{
  "n_layer": 16,
  "d_model": 192,
  "n_head": 3,
  "n_kv_head": 1,
  "head_dim": 64,
  "d_mlp": 768,
  "vocab_size": 583,
  "activation": "gelu",
  "norm": "layernorm",
  "norm_place": "pre",
  "norm_eps": 1e-05,
  "positions": "learned",
  "qk_norm": true,
  "attn_scale": 0.125,
  "bias": "none",
  "tie_embeddings": false,
  "parallel_block": false,
  "init": "trunc",
  "init_std_qkv": 0.0361,
  "init_std_o": 0.0361,
  "init_std_up": 0.0361,
  "init_std_down": 0.0361,
  "optimizer": "muon_variant",
  "lr": 0.00531,
  "beta1": 0.93,
  "weight_decay": 0.03,
  "lr_head": 0.00555,
  "warmup_steps": 69,
  "schedule": "wsd",
  "decay_fraction": 0.748,
  "decay_shape": "linear",
  "final_lr_fraction": 0.0,
  "batch_tokens": 16384,
  "seq_len": 512,
  "doc_mask": true,
  "train_tokens": 228500000,
  "steps": 13947,
  "dataset": "wikipedia_en"
}
MLP neurons of a small language model. Each row is named by its layer, matrix (down: output weights) and neuron, and shows model dimensions 16-143. Each number is 500 + 40 x the weight over its row's rms, rounded and kept within 0 to 999. Numbers have three digits each.
Before each neuron's rows, "fires before" lists the tokens most often just after its 100 highest values on Wikipedia text that the model never trained on.

fires before: "s", "ce", "it", "er", "c", "t"
L6.down565:489525502527477480517499448512552452531552518493433491486487451480459505512451478502492515500474498523569445503464506460550571532510448470457568494501529454471526449447598531533537565533476443495452481536426506489537525461504491451523531567558611517440459481456507484487475503459464487475514562533541513498434473469550528499543485496498462500505433469472499463479506367503523503577507

fires before: "ct", "ction", " not", " be", "n", "t"
L12.down303:470506477499521475459505519466555567531491444461563502556509526422489511437501522499500573378445417590517489587469450462521488474518436487449499517499515441589529483476545527522514449497525442574445516492492568550543466536561492556506522543527498517433420474538426496501452499549481479535544507488457467429470480474556497493537473534518469480536426531544508517506489490515556484528421

fires before: " ", "s", "=", "==", "===", " c"
L11.down541:555530539504465500481456457529529464463483500484523521480461501537540542547490573521495501502532485472541509492552440488469545505438540526599476479505520516486482418484501511499513449524560529490440472480521370559446497494480492469502464577459424517472473436411452504471500562513541505460502516504516433513503470571557507464517518439528492451485535510537484474532526471514465447503489

fires before: "==", "I", "The", "A", "==="
L8.down663:488489570503505456466496487519446494503538520483520489479511438536548544582516505505498553500592466496477602531537487491489507432439520532487556448552557534578481547566571468501433486480559539384535451443513503529486546452494504550502505457516571504491513546499448573521465458515443525463448518605459519499415466468476466536414513469462427472510502512469434484545485522457501446530513

fires before: "\n", "c", "on", " ", "re", "m"
L5.down235:479502489552523552476521484506497490555492542481486433553427540487547560448486477439457557477507560474490522544525423491405514553591490463602455428467500465472526471549461483489455506487445517508454539480550557587488468561459517461525597539561497558498470472501464502481498481484535538521484485487556514478517506482428568515434485480495483498572514548493588555501579515567566491532466

fires before: "ue", "'s", "u", " T", "n", " W"
L4.down457:527536513574492576496549551600497495467551536540515469497445525551491529450501515535523581487429493496508539526494522604512530492490567534525432448523490483469525512485547555541507447520500466477526518471491545449473500441506526458506530471501456575422479469470460519467480563543476523518545429495450477481482493463531551457443475450427477467535491443462497483565480540525514556500443

fires before: "e", "ing", " s", " a", " be"
L6.down648:536526532491514476448513485556506459497514582461538418495490528535467466467594511523406491485502491519491485488598507520440515566453573468517479485487473484448518525524469449564412542531524528554459537458538467471574426491542508524438466419458473525521560418466541580497477491504435505550538512553432480529507488450453480439523580494427462444512474488546539487579451469519550562462511

fires before: "t", "ound", "g", "m", "ch", "ig"
L8.down616:518520517492539540454538545427548495564488487540558535493434556437510537511480512497502488497495567561580510554521530501551493514482535460437565520577530428503563468437521462520498520446530463532506566485452480452571551485554516498477485425486526423464544528365512478446427485482447498499480513480485486588456464513502524514551484444520509524564480441497520491439498488574509501491572

fires before: "t", "d", "f", "s", "port", "c"
L11.down240:488481474451508478484511523511549484472447503530434480511589438479541546555496449519520572515515484489404461515492488461553525508528432455525519516455504535467543440568508477587453487568520535572533535451500502570484506447480499543490490491465537469478517551530500479569526425477478497469587519489533466477493571489490470517559515499518410489476555409502507571566509453466521477562450

fires before: " the", "ic", "ical", "orn", " A", " a"
L4.down298:500523575451444517474477518485535475474492497471503577457504516559459454497493597516528406534499530484483494518537520470466471443438517452506531528440524526426513521515460452582469488495581481439518539507472417462500491510491477526448528491519507482570464438499446549515521507567493480494513510499529489499503476532514477546463409474534511467519524532486519464595400546584510500477498

fires before: "ic", "or", "her", "ie", "e", "a"
L4.down150:462440506521491458500583511433522468588520526550538429472518531482508537538499548464546509520516468507459487471407510491491515527486523552584503563478427514501566530570551504525579487469456421535525453522486573455518452464536562426431468479574516525491506510591539433486495516482513507492408490452513484488436512504560480425521469484502570510466502483539423571502486546471509466468513

fires before: "al", "o", "h", "t", "n", "e"
L4.down737:461476468638525490446453421461529575492466511451444555436433454487551505550503527472542478488525453495519507515456445495519513586447484511467561548495530517544480475386511563436483464486507579525485570536517486470534446532532484520523492547483509519527454495479496525416484496461491532491519544486544431517438576505473492439507519453567494452496487443503517548494487470549552465507531

fires before: "|---|---", "t", " to", "ed"
L12.down400:502521522465440406492440576531522486556488562509494558523527493491499554428468511508539562514512451497445506481555539478512508459504411448540566486535465517401524486491500548413492528532478548526546553549487496486529484471519523575493484491555534567465418533457427527460487424461520436546531488519497486610524507499488506558439504487465484457497497515450466417420513530475547540537546

fires before: "f", "k", "on", "c", "i", "ad"
L9.down534:523506548509482504458480525526521477425534554471456537497484473492539432506494512532545500465553483500419485480493517519575446440476517490547478504487516508509530530588559487444495526517571460482480465456473394484477492563541537458529496602479480506544521499524480540543513503474444459487451500444479450531511505486576526535518473582429468629495506479565527567496412531427491479503450

fires before: "ation", "man", "el", "m", "al", "nd"
L12.down526:480427443523513458529511474503478472480544537473490515448600454480554503510501448500478545494540458484562505501461496481434431541535547545501545511466556533457457457520489526458449491511548411474460483562466544491496578487532578581502574476426560515570470443480489531375463499535507522500506480486505526464535473452547530491518489529477469562497467542551518418515539447478563525477493

fires before: "ed", "es", "s", "u"
L12.down445:459488485458460468475481509509553560461447480429477524488572459410453465546589503473541524506404504527493417498508476476558444442532503552502478537487510575517434483432516482544547563526494576562480576530497541479525467457536495492577485498497523515488520532516488517476437455506487497486484493460551510517518460499537509550558501567529526515462485469430376471468456518418475541548534

fires before: "\n", "|", "s", "-", "ar"
L12.down475:533518578513510514465516565527531438484515480475433440489511503505498449483541444532573504548548483581464598459521438523448502491462437475518580514443502489475536509474587520530511545555491489519511458501484453465479492450497465550466479429473554510526532568542498513544467566432503498508523537506494502489521501533550528503427490535510478447477496420529462473495543503477496428425524

fires before: "ers", "2", "1", "il", "0", "4"
L12.down707:527450413557524437522510499453495486602530540490513457494486540493499497504573424524494489508484527482530544454505493507505528543473491497509442522432493556464487532524468465541556469503469486501548473569545486493545491522602488526523550460495513514483497512485455519488536403479486544410501415426455521529481509517486569494468580567452587438507510423507478488523600472503502537480500

fires before: "i", "f", "ic", "orn", "y", " |"
L5.down212:477478509488431486501472483509535465475480464466528502467479429545444445459552552535530479437508469454430532588471559517481453499537491471539487520523506507440508520526411382567466575498486569527489446502498462487529522558481546511457463551462448505519507484539501458488559572450525521509528476510511495483497505512499499515527503441454476474462467529484472469462461512592505523554531

fires before: "is", "re", "an", "r", "os", "in"
L9.down526:486467467537445489467546489497464493498474469448517482529483528524498588505497445519549512550522485528546526608499481517429455548521447482491526428559522548442498490426519517524521516528572520496482584529472542522554498506477476449525506477486554528477526568536496521442541462442485496533423525536515574544520483446480553446454484498547534503452528398473504482500493397467535493404524

fires before: "an", "ure", "et", "le", "ic", "os"
L4.down187:593470517536544531493512514480463407496519436520497512510537458523495543481441533461557483490455488492431421547484491558491469556557555458483511505480460502497523482509483420467491540497540511466464561479498508490392519530502466526435518516414491544529524509522570503557499504505467530493540475491454572529465591513568468443553450533448489527480516567559456456430546503498499450510550

fires before: "\n", "ce", "ore", "om", " of"
L10.down349:481513524535502534486534496477451470486473541505528478528515446438506501454503532485553578436452524456525532617519501446524514428510416529470524542443604539496497478544482507489510463502465484551418461528585504538497572465557460481499477500481456490543547381457535470569492480490483487455458475559521503501488565484439537564568461493525534473513455448436490511501505453549529473460530

fires before: "ay", "an", "am", "ace", "ch", "os"
L12.down379:463472451533556492460543554524426542510490532472475522526572518467492618447470509543554535546491461508478518506484509547454476501464459530509509465502579493471487471591526503543529504544499462481488562496515464536518497449513510486409520465419466519504465518556522561474532575493475587494488449491492515537452508587509532460575508453461455465394465483472483491485579469452473523530583

fires before: "r", "en", "o", "u", "et", "re"
L5.down197:527581514427501507524509530492418488525543507434426519516534466450470489521517569482504455482445545545537483523464555486465508497493499488513419503510485518531487528520555457462496482565490510520511487537493416504542521509484519545534490504590466469542431480492501529448524477544411481466452515474545540456486520554485532592456476407519443545483425479542587509543506483505535486475527

fires before: "n", "o", "ard", "id"
L13.down574:425521471564565534556439494430512484455536539598448444465552540427524583483500474499447469411467514526505462491492467531559560487489471423518425509539443450519480496500448496600528428486562539491475558533500427475508526503474517502459573486473443504490443480452524506450459483567514503523514481530486454514517475485481548519511508509539517567485496550440538586495477488485562501562556

fires before: " |", "t", "f", "s", " to"
L4.down305:443490518484531470478448446549556529517545499471456475461460487586439508495562507554503509525512498436457495455542491516481445528518472417519467505454519590565561517484587480555480476530508444540474556549462540483531431480542482517488528486441564475451516509523505483479506520427522502569515378491500525486451419468484530519488555480528504527417468441482487463487420501487526572528483

fires before: "ed", "en", "ing", "er"
L8.down374:546477469534532465512515561504512598499481518503518519549471527518429431463518551540433473547504507470540512533519431483462471487478503456503495444509489485567517507488484544515455435473503422401540515448472540466529476516569481581520470537497524511558381597571560471527449475413426549538537491549505490576466512578494445491531498450494483511480561596519516479554562534506460505449555

fires before: "ru", "o", "t", "ial", " 202", "d"
L10.down318:518450503491401529429493464514501475536518478517463461547500492479438557478529560554544467528521537536452535510554532488489498501521511496486537558450548483501449527511518542499497580538512518531538508528546507484475478450499506528400500480513518458481461493482538434527396541607559453558512532421495498452542432485583540530555479482534485420427516567529513472498521515491500483484526

fires before: "\n", "al", "d", " G"
L13.down715:513497434505474527455508602501442528476530515490507523590458543471551497514464432539471503499475505509507479541471488479532526501553515512461490481563500515527560515594461486470492435449529511482617507549471523472560520572518557530511464534474483502502531599481557520472514563569465527558552490509402560489560538520434452521452525535485528499563473508476456562474431447488478513497526

fires before: "il", "ed", "in", "ence", "k"
L5.down715:449466531542554476458499475477453447512542575527559458523544494502517511515534560481535413456532479491502528495510467419573497480426486513520486472422494569487517544567504552498421459485494508434533497549515452436532546492451526498460542503547488575486464442482477528495534438564514429488506528520458533424416603442544518472476465537473519476522534430566519497548539456455513505549517

fires before: "d", "t", "f", "v", "s"
L8.down464:521539549483422475542503503438560508470473511483488472426539551499604533471545511515484496589573483494460493468515469434515471471607444500476489525552477545523548474522505494525570479492540477439450495497424539509483527518520488488532518468471516477529530458466467509475494541422518470468521475474517515547511479506448468489486554463512515495530493492468496510500440505533474472595486

fires before: "s", "t", "S", "d", "n"
L9.down165:530538557483459409499476538465496506497452545450469491500533510564567480532513538540502473528506497470529487556588452504584532482493494535400558479493505499514458553541497400514579507491445555501468453394486532468524518500539465481409527503529488466435466467524454548539517510397454486495514467422470505569489591522501485492515468490508574459498495506414453385575522542529524478503529

fires before: " |", ".", "ct", "g", "r", "ction"
L11.down727:548512507488458487489502517424515512511511531517570495453485487546472528538458493566553545460604403479531543423481530435439472474549476523549466505545505522474508522599503509468527441474505500480559472430534554495455554463516473475509538502473506453485451511487517498428514443520467437509490526537505493527455491513466420521533524473476575519511483538482477485568460468467573447492549

fires before: "\n", "==", "ic", "ge"
L9.down229:484515519544488553537486572541512389518511486483555563534541487473486523592457520553468510469519510458542521524500421426513567523496484503531547561510539548433512493531606525508494548478501449514485440424470458465488564512555517557495445546465580503482481451496498433493528509506439453522428517518502534491507477472504461486492532512455489614601552485488456509549509443526576491622467

fires before: "u", "ed", "ce", "ing", "ent", "b"
L12.down554:541425489530513555492464533542482518477519524504601493465477488456435571487516509520568513489511483419521510529497530509504517460528535533494543553519500493517537515467501530505518621507486568473499469466568465576455494512450500496506432549413537477514465512467493582514544550457469504485479523448540552459535476466490452504519447494457454479511443432534501420494492557535505398450525

fires before: "ign", "c", "v", "ce", "e"
L4.down766:454513451428532486460556527532486499518502554517500460449437547496522435483525491412544448546499540440476504567519476402510492456595504480482498493528475466510494421505536548520514553494550468498488466501508530511463531511473527487457498531512498515486541549519464535473563496436519520320467581563527510490476552503519487502502501499493530458500538443467459482432517412510463523580549

fires before: "t", "ch", "ound", "g", "ig", "m"
L5.down372:570484483489484535510437483512538552509506502520496500503510422402479471485521559472490520524559560436512450508509506469487430457546508447452479524464513468509522496488520409477487504473544515505542588544449516513487534505478503492491499417473507525448533483481510492523573416495517467503472487453583591520477510500523554445523410421562472497575490451576458479460461498492574538525469

fires before: "ro", "t", "L", "n", "c", "al"
L6.down739:591523497417501495498440533540551514553489553474482506602480527506424528509567481483420452484465482498480536507475511483468511529503472476528438518579486446527609496453545493491539505424494500497458493576495537450529470572530497515519508509447506502523488521523454503526446427587486425460493478515517498467430513468503529490505509515527520568474490502560570473396503510464515471518448

fires before: "n", "d", "o", "ies", "ip"
L10.down395:511443441456471534501500553493439479486477465498536520576516512517466495507546613546528452537498429468522532460523499471470557488511468530550530543498536498564460468541499506511495562569505599506493504480500542539459455527495425487487580548466494534472491391514482530527494488499502411400412504481465381504455515486506551552519494493540443435480446514468441505544564424481501439531522

fires before: "/", "8", "2", "4", "&", "9"
L10.down701:505454456441450501428523518521444484512465532526544481497459476492519525504494534499467514456474520586505528456589586516454514504513504506470544469490523452487488524551534510462448577530472547529520515456496425478534432507504460524550547533459530553453497532492463564535525511453509525502516476526446529454467490570532532481534496500534493559447552413523475463536539544485474414490397

fires before: "ld", "se", " the", "it", "er"
L4.down198:439475467488504496492512565428559496380504548538511533461561521432507488478494523429533459620510431465455454549507461479497544469478571491495548511484576503518382521510508532478550513532502517521500526496511455432514462507522447516465510456531435496540508454513576467485493513507467527575497491496507467495482492519515513512566536501530511489447512513500532500500518505551475510511544

fires before: "7", "3", "4", "0", "1", "00"
L13.down336:529465539514514514538531536420508460501545563500489463488546482497523504488497506449479521461510540564532459468519468537528497493476501495500475504523503484513414482468524442476461495458513550520512480525532522514414501526531528496505499552556569501546411522576421437539487490513481495570540547420469426440453500550473571497518545487522477475474555490479468524532504458518515445469551

fires before: "c", "a", "ce", "as", "le", "t"
L13.down722:475521492454530459565512479452513543503489483463362495461508433540527487470557426550520532516509509501455459532457567500472503572509502443465542491555469505444491481529455517554454494460507538490493543523574492549491475465458509492548546555532490503381520541487465528534548513509435526488530528503500472465525532493511479479520550532564497471530484516530490526492533480541521438507516

fires before: "s", "s,", "r", "ing"
L11.down264:539454440476463536528472545542476503514506486550543486479454558420444474493522536579542470488467461529506489491520511506514600507490499489492521448600468488514534449469516487497471569487533576455535506566467487532443448600499438544529483579578495568496475469466487475553457504467496528462494500567486485482525487512535485486498472547445493451482510474518469489514458540482439563500455

fires before: "al", "e", "en", "el", "i", "t"
L10.down87:470516393504470472502492544456521531538560486529504461573479487515544596515514481533456558505525422431478447488467499451436485510493575508438555491533535508453503536394494485482459494493488509571483456569503433468471498485490506570452469459516498529549453539543488533505464558510536523439515589439514461499423464508512470535532477509587531539451514482470499474484477413502489516471505

fires before: "\n", "7", "1", "4", "3", "0"
L9.down431:531489496528510505501515527459571510450555459480545493450534468539480451517501519491470554434548495557477443457501489532389485487474549493461531561534587431500502516511605565518496520455485511532512469578504453484463537608572467429518496561489491450573464513527593477507512479492500495509508498485524502467470516533492495486573477452507410500451506505501517532573550576490488447436392

fires before: "ue", "et", "u", "p", "t", "ru"
L5.down591:494489516498464491493497426540537508439549496503514493504536438540542447434489488583556517515544534509540441465544461504524487441434510535534437510509468465464522558517520485536520456525505464512543489455528496536515475452480533470489493489541497503440566502517524493470559401551504578474517508471516515423483510464564518500533530532432553461444452480507500515528426507530520556535446

fires before: "-", "\n", "|"
L8.down748:467501552474459583451536592510478494445535503497492472464509438515501481510496524471496513488497562601457500503483477514528575507407524517518484503467523479479478495477567520483506470510546497533547477449465467508466517507541507507479474480467547565487507412471491503428462525461509475541455544517487532420497552532502472508431481524517572509422457489550475436448467483518567461556481

fires before: " ", "/", "2", "t", "it", "p"
L5.down735:541479545441490523459482506477420451507505541542462513472506482461509528539529507530503556507488438484570574493567518512452512469445583516495493517516487518497543497469515464544489532475544540488447544372457474539488508444576536487412479570500469504471544487401552555493516541520545533503435518518533437583564533499529473499591495540566450546491492467490462479519517534492491526516440

fires before: "ric", "oc", "ed", "o", "og", "am"
L5.down65:483470457536536503385495483552495470466494520527535479482528529497558545490500456486551536547502536465431545489497542489576521574479507498473514521483468466511456470547375526494455450544455473489499525543395516469537441519491496474477478492472449527468566462506449414505526565433509517493502560501546421550453514491557487475471532550466560455524533505495486486500481503491535442534529

fires before: "t", "ish", "an", "ember", "k", "in"
L8.down485:454525538539587418471526515506490491597538493486522493500490464502552520501516543460502496506536513475552484473583483384569557516465532459537504502429464546511464484604504511489521510496462470502504505559524400510570516449557492462469498433528406535463504513509470500520507442514429541504502496557487516557481472463521467511514507473480545537515502498407473542491537522457484548453475

fires before: "er", "el", "ber", "t", "ch", "ic"
L12.down506:552555490542504538582439473419537467512504479496440540497476432484368549520514544462482546536533553437543494514513495461413522535469551457455535565489501513407501562594475473485548538480467480471485483497455418487513551522519531465488517476499448569512537558535492501518593512427516513476527568472474540563478514493499510457491420472499401504505510582491507544563558537525487565472455

fires before: " the", " he", " it", " s", ",", " a"
L10.down204:513410442496600457482527522492450542542465480475556541486547572539523502501559516535493463535467536467503487561469467498498477463443551465465515502453514542519456502450431500419471471497478550474557525564551494546513493513533460509446432436492536518489477549488562395466538468490486504480457453538418453517471494533508491542438463473558502483530498482507472498500464579582442491501495

fires before: "\n", "k", "f", "m", "ul"
L10.down730:520466541489481457509498505499507463497534495561502542505534448509531463516460445455559532506541557494457486513479454465528455479512444506497515459470541548395504484602484394477524449534498556521552589554497473500488503499478505447492492531515502527503506488564513475432544444564527476522459486476431411526556512432496514538471441464459471551606534470504433495495557566461487494487469

fires before: "r", "ol", "ect", "ge", "ct", "on"
L11.down25:524450460486521465551531509426513511546532510515456540526509484559498481527461560530476545496505513515512455444507473598505515511485486512554507449534483538553477464506492486486536364487513417475519505485515511535492537482532533472466597446466465409474543498496511520495593418496545556488440448528436535510484577576533541501518622446529545421485466496460477470515442484466541479528501

fires before: " |", "ent", "al", "–", "an", "s"
L13.down306:508443444478479514502490477536544519405522480505566486535421593586468524457492491481498478485441509472526466558486549533598483442508509532467550511576502545471439550560572508483515479476465522527559557551542543535480473518501493561527552522423506472460526490540544453476479460507495533504509426443516493490525465523487543486504473553524493410466388466526488497515493516462525481543476

fires before: "os", "ass", "ub", "a", "as", "or"
L6.down370:465488447552512458476493495473537441570462502551513513451578540468496455497483522407446534477422475515520539518515467542507459570493518500548484540415427487506520450485521476483523541523514498511524503550474552565542562579514482465527505507504489514510482501501506503536534575497480447438521475542495539534521495425520401426515496480545540544441503440426451536472525541462479489418483

fires before: "ly", " the", "ed", "ing", "ation", "on"
L13.down311:465467514501481494531508492456499468536538542514504543560554562491532543562497495515460465548497525501503485514490507511568408511531503519492515516521545499532473520452484519574544452495431485475546537477467441509541519554448491511518435525456471515562493557457525499497424456429506522479526472546430470476538522536496503529517499418469520492444539556572514467532517527559437498435518

fires before: "se", "ld", "e", "ine", "ard", "ant"
L10.down302:471506501446497570525589386486571489500550470513535526468513551561567470515489504580464455517490498472525447470576477538516535507578504393498549482460482439482562466532523471534473469512532482520519504488478485531505502488509472511496446535585526491504510436542439494499417453545468494516532567491496515482452521504544406532434482493481526520585501508445469550482525482534521489434542

fires before: "s", "s.", "s,", "es", " and"
L11.down698:481506548501452609499540494530517555477537528482456514502546498519399538478530540492481437463480482567480497536559509475563491531535475460445507519519532528523536503447513487550522517594494542503466537562441475470496458539542504437499444514586495474497597482558507585511437486458493522555456482570497519547479462526542440515509460562554520451511526538527478470433482566447497525521509

fires before: "|---|---", "t", "or", "ap", "v", "s"
L9.down166:582514524494504489569539525585461508482514569491535504597481533534474521475516524436510481510474503445492575469567521603514536501521506496473597458448490492483561471500457542543518485527524529471518479549501500511505506446519475454488540480456492526474520508511476516438586455437483558413519489518486474545507453462509411444503496465484489434488513489505410503476482528475567559481491

fires before: "s", "r", "es", "s,", "s."
L9.down58:463512465473401464451456547479541554483485556460528482508448478513452467496551498585545440501504482492528502513551544497497547483548486524484514473559481532475537558453475549471478528488509576532501550523504614512506472545521507472470487533552466500512509546546469546515498454521502499532466478518539513543560486535519521440434487561500502474494518448531473561450477545421473558513409

fires before: "ess", "ed", "et", "t", "it"
L10.down315:541492593501467511473542488480574478456472474537435479477539508474435428445467491486559507552536477511459534489505527445501481518423550506521523534545500461451518466504453539528464447448509405542545501489512508560450524411428486551453490463573475482506523530458531479534473484510514510507529436541510514448430425518537530551460458514427501525460441500560517467525510489518459524540530

fires before: "ic", "y", " of", "ment", "um", "r"
L5.down332:498495539553510513531533416482545476469448563485520525445471511515467509518549514473522567482497441533517427473547414476516441464531470540448515480558448417475578434519477453482395461517410490508555477440526596497536423493507470519502487509476514513482482464436563559498522472515520547488526464530520501514464504455493555488523502554499501506511513594517512529558538575448518507453497

fires before: "\n", " ", "r"
L5.down731:540600587469501552548514493525465458534520580505544546450503530515573500490462575451494506524527521499498500580551456497436505567462510463547554507476531478528446538509464554479541519434495503467414531432561484493509513480522516563492490520516477498532466505478511536504526494495451462514459573614519481426520502521437505456468473497493518493559501534482559527606508468535568469489546

fires before: "o", "r", "is", "iv", "ep"
L12.down197:507480483461543524462428549410450506544557492573502526517536504413406549526501533482541529524547465465481556510486548468497487542492553541555476500497474499459491541463532569522483419556593481478511496452472510503536465524539501485508484492532475518508522539437466601490601519525438487517463506486515438465392479551531487469447456461576429555493567525525522561493530508532443471536467

fires before: "ct", "in", "an", "ain", "ack", "n"
L13.down707:523507488483506496524503501484521489552438442416494534395578509498540520506470537468516483512511449462527519468469455468543537530519488506459501457496507452513506486536486514520507511501536465593450514535487402500498524550576487468515490544490464478507511444508541535528437464449504530526572488473439532465450444499488473534517524592518505542518456434519478478516554446493543454472490

fires before: "t", "m", "ed", "al"
L9.down234:541495519501512530508428503501507545516562576507507480491522478409431541466540484513431462567451581453529494553513457428553499542480479442429511494513523478491462459460502439481449516535479581479508566585409473600504499523461524473526522453533522461442529521504497452473499446525495508509478533548448498536553501542545477519531474509540491470505501448597449436475549511534499527466479

fires before: "ed", "e", "al", "ri", "el", "ation"
L10.down329:453428533507458558568565490506524502511567521531523526466473513451523529532454440564484470521439470492435533494496503506527444546433463530459492488487520453509546591486531535542490583464484521515501552541488481513442529486477523524440417524498499429518541486485555529542520436529394513538477508525544426503407489478547519445556475429484485460486504497504433499508549486564504492454508

fires before: "al", "d", "ation", "t", "mer", "ust"
L12.down368:471535478471477470455551546528533497508567491456475507483525481516483508547481534533481426479482480512490550478498541435515463462533392519451548538527479477536541464441500511572522487489550478465481461533507515460560534512473582500524435480459465515437512552473531496506499507476501507479506469513462519476553515469537490540482557474407505498522485540571436490460556433431544545503469

fires before: "e", " the", "ly", "er", " J"
L8.down593:483437496485504435562581527500525457476501527522532487506512564483440474527481472463451485526496506497481534456477455600533453533537509496483515504432515551490445538434508490560507490485472496538518459553541520552467414529559545518535483517521488524556458514452446494492457475459500489563600517526519455546416387522545502495565449454449526548518468506531614483421547468508512513483520

fires before: "ing", "ch", "b", "n", "ard"
L5.down598:515473555412560501523489561503456516494496521431430487555559554473495496416462493479489517499478503471476512565525529535476510517518499487490481524581469508486492482479481491539492516473541512500457576582510385513546500454437485526497434392441466482461501492520499463483480432482580513512586545556475514503517442570476505462550502449475529522487472433510524550482468580533433513510476

fires before: "\n", "ig", "g", "en", "n"
L6.down190:453484514484444520501447429490519540487524513484542542512537446419442515489538502516541515524558512446568491477516496493503480515515408537515538490535483480498517492554488489508467465458515512497584448419463520445516559564551542546542411459532466541462431523519563518530495558454518466530502445532514480559472449547495457518557422438553552567493574427528480485492524446482497527514516

fires before: "e", "ing", " be", " a", "ld"
L6.down368:454508470509433506519507372486517538486497528433519497556534511537466501488574537502456470535462396484531513536540535555426567527500510465560564576461460516478503465540490490556456529492495443521619406538476513500463487468502492506540463472487494459515501446472551475500492507466491503541505536516496532540523517443538490441504532483490440411533471516484517472556439491527585522517587

fires before: "ion", "e", "ed", "er", "he", "ing"
L11.down616:486521524526523476528467489495439422480489509410489485437544523504528520501489561472555454465430474614489501472446519575570467517519509472491457481496511482501500526488501501517527470436482525531530545488450446527537521551502550490506491490456460514529568456468507459563496528482508451491433483487474471448544612538476473508580558445453435483544508505487474487515502519511444490464482

fires before: "ep", "ch", "u", "ed", "ent"
L13.down742:444442484565545492516491491465431496503517451547568470472551468441464531536541585538526514470448485467521488487562536517555559507450459548553515545554465452530504502516479477538530551485437458471479486559502501533551434485475442448512417543481523520517476508469522439506515520505507515450537493489476551580408494473467492529500515477444462419507561467426459469495514496437507523509469

fires before: "er", "p", "ist", "t", "per", "ce"
L5.down177:488468573499462511512551583518549517485448481559501498510485450494525578559497550522568540549464584536439419511482434387517524495506495552471527513456466499494541533484513495511515539495510523559578492544487515423523487497493591504434461580494497437504449572510555529492556461518509477495440486536581510513440491509451499444451486563506480478524442484451448512561569512508488505513498

fires before: " the", " it", " he", " s", " P", " a"
L10.down587:492443436476616446518506459499520609545496509505488467468520581499485530503482552506441527472472497539486444492499514482490459504533497450444454451482490526506519522441482490410497534472553571452562433536481467491539530508496502553494476447506614465486472478522478448531465549500505562493560524542538522440487505569450506466509464484554531501424583468500497505505510530531499489428494

fires before: "t", "ow", "he", "el", "qu", "ist"
L13.down597:521449533518538489480493513481514536516455471520497577547558473512553528536430487487483498446509547474531455519549530398445475587529475599480506545442506496476477566486477562501442522512424520394543512455499518505523526544470529481545500546506459495474436489547544539446545520451552495514595491606533423458540490591461457516499572527497503536494499502474446552504468540467506462456532

fires before: "s", "ter", "it", "er"
L4.down429:474515503539476441526517409444486444481465484513510484508496532549511485464498514393500525402456453531537534523469526554473504561539542571495582530562468465527464539506525526475545547504458515567514480509441480521512494511507449542471477525475499489513511508537447522559465502548492447538464500543585537508536467459524524537463518520459441487553493481440570483509479480521507492534457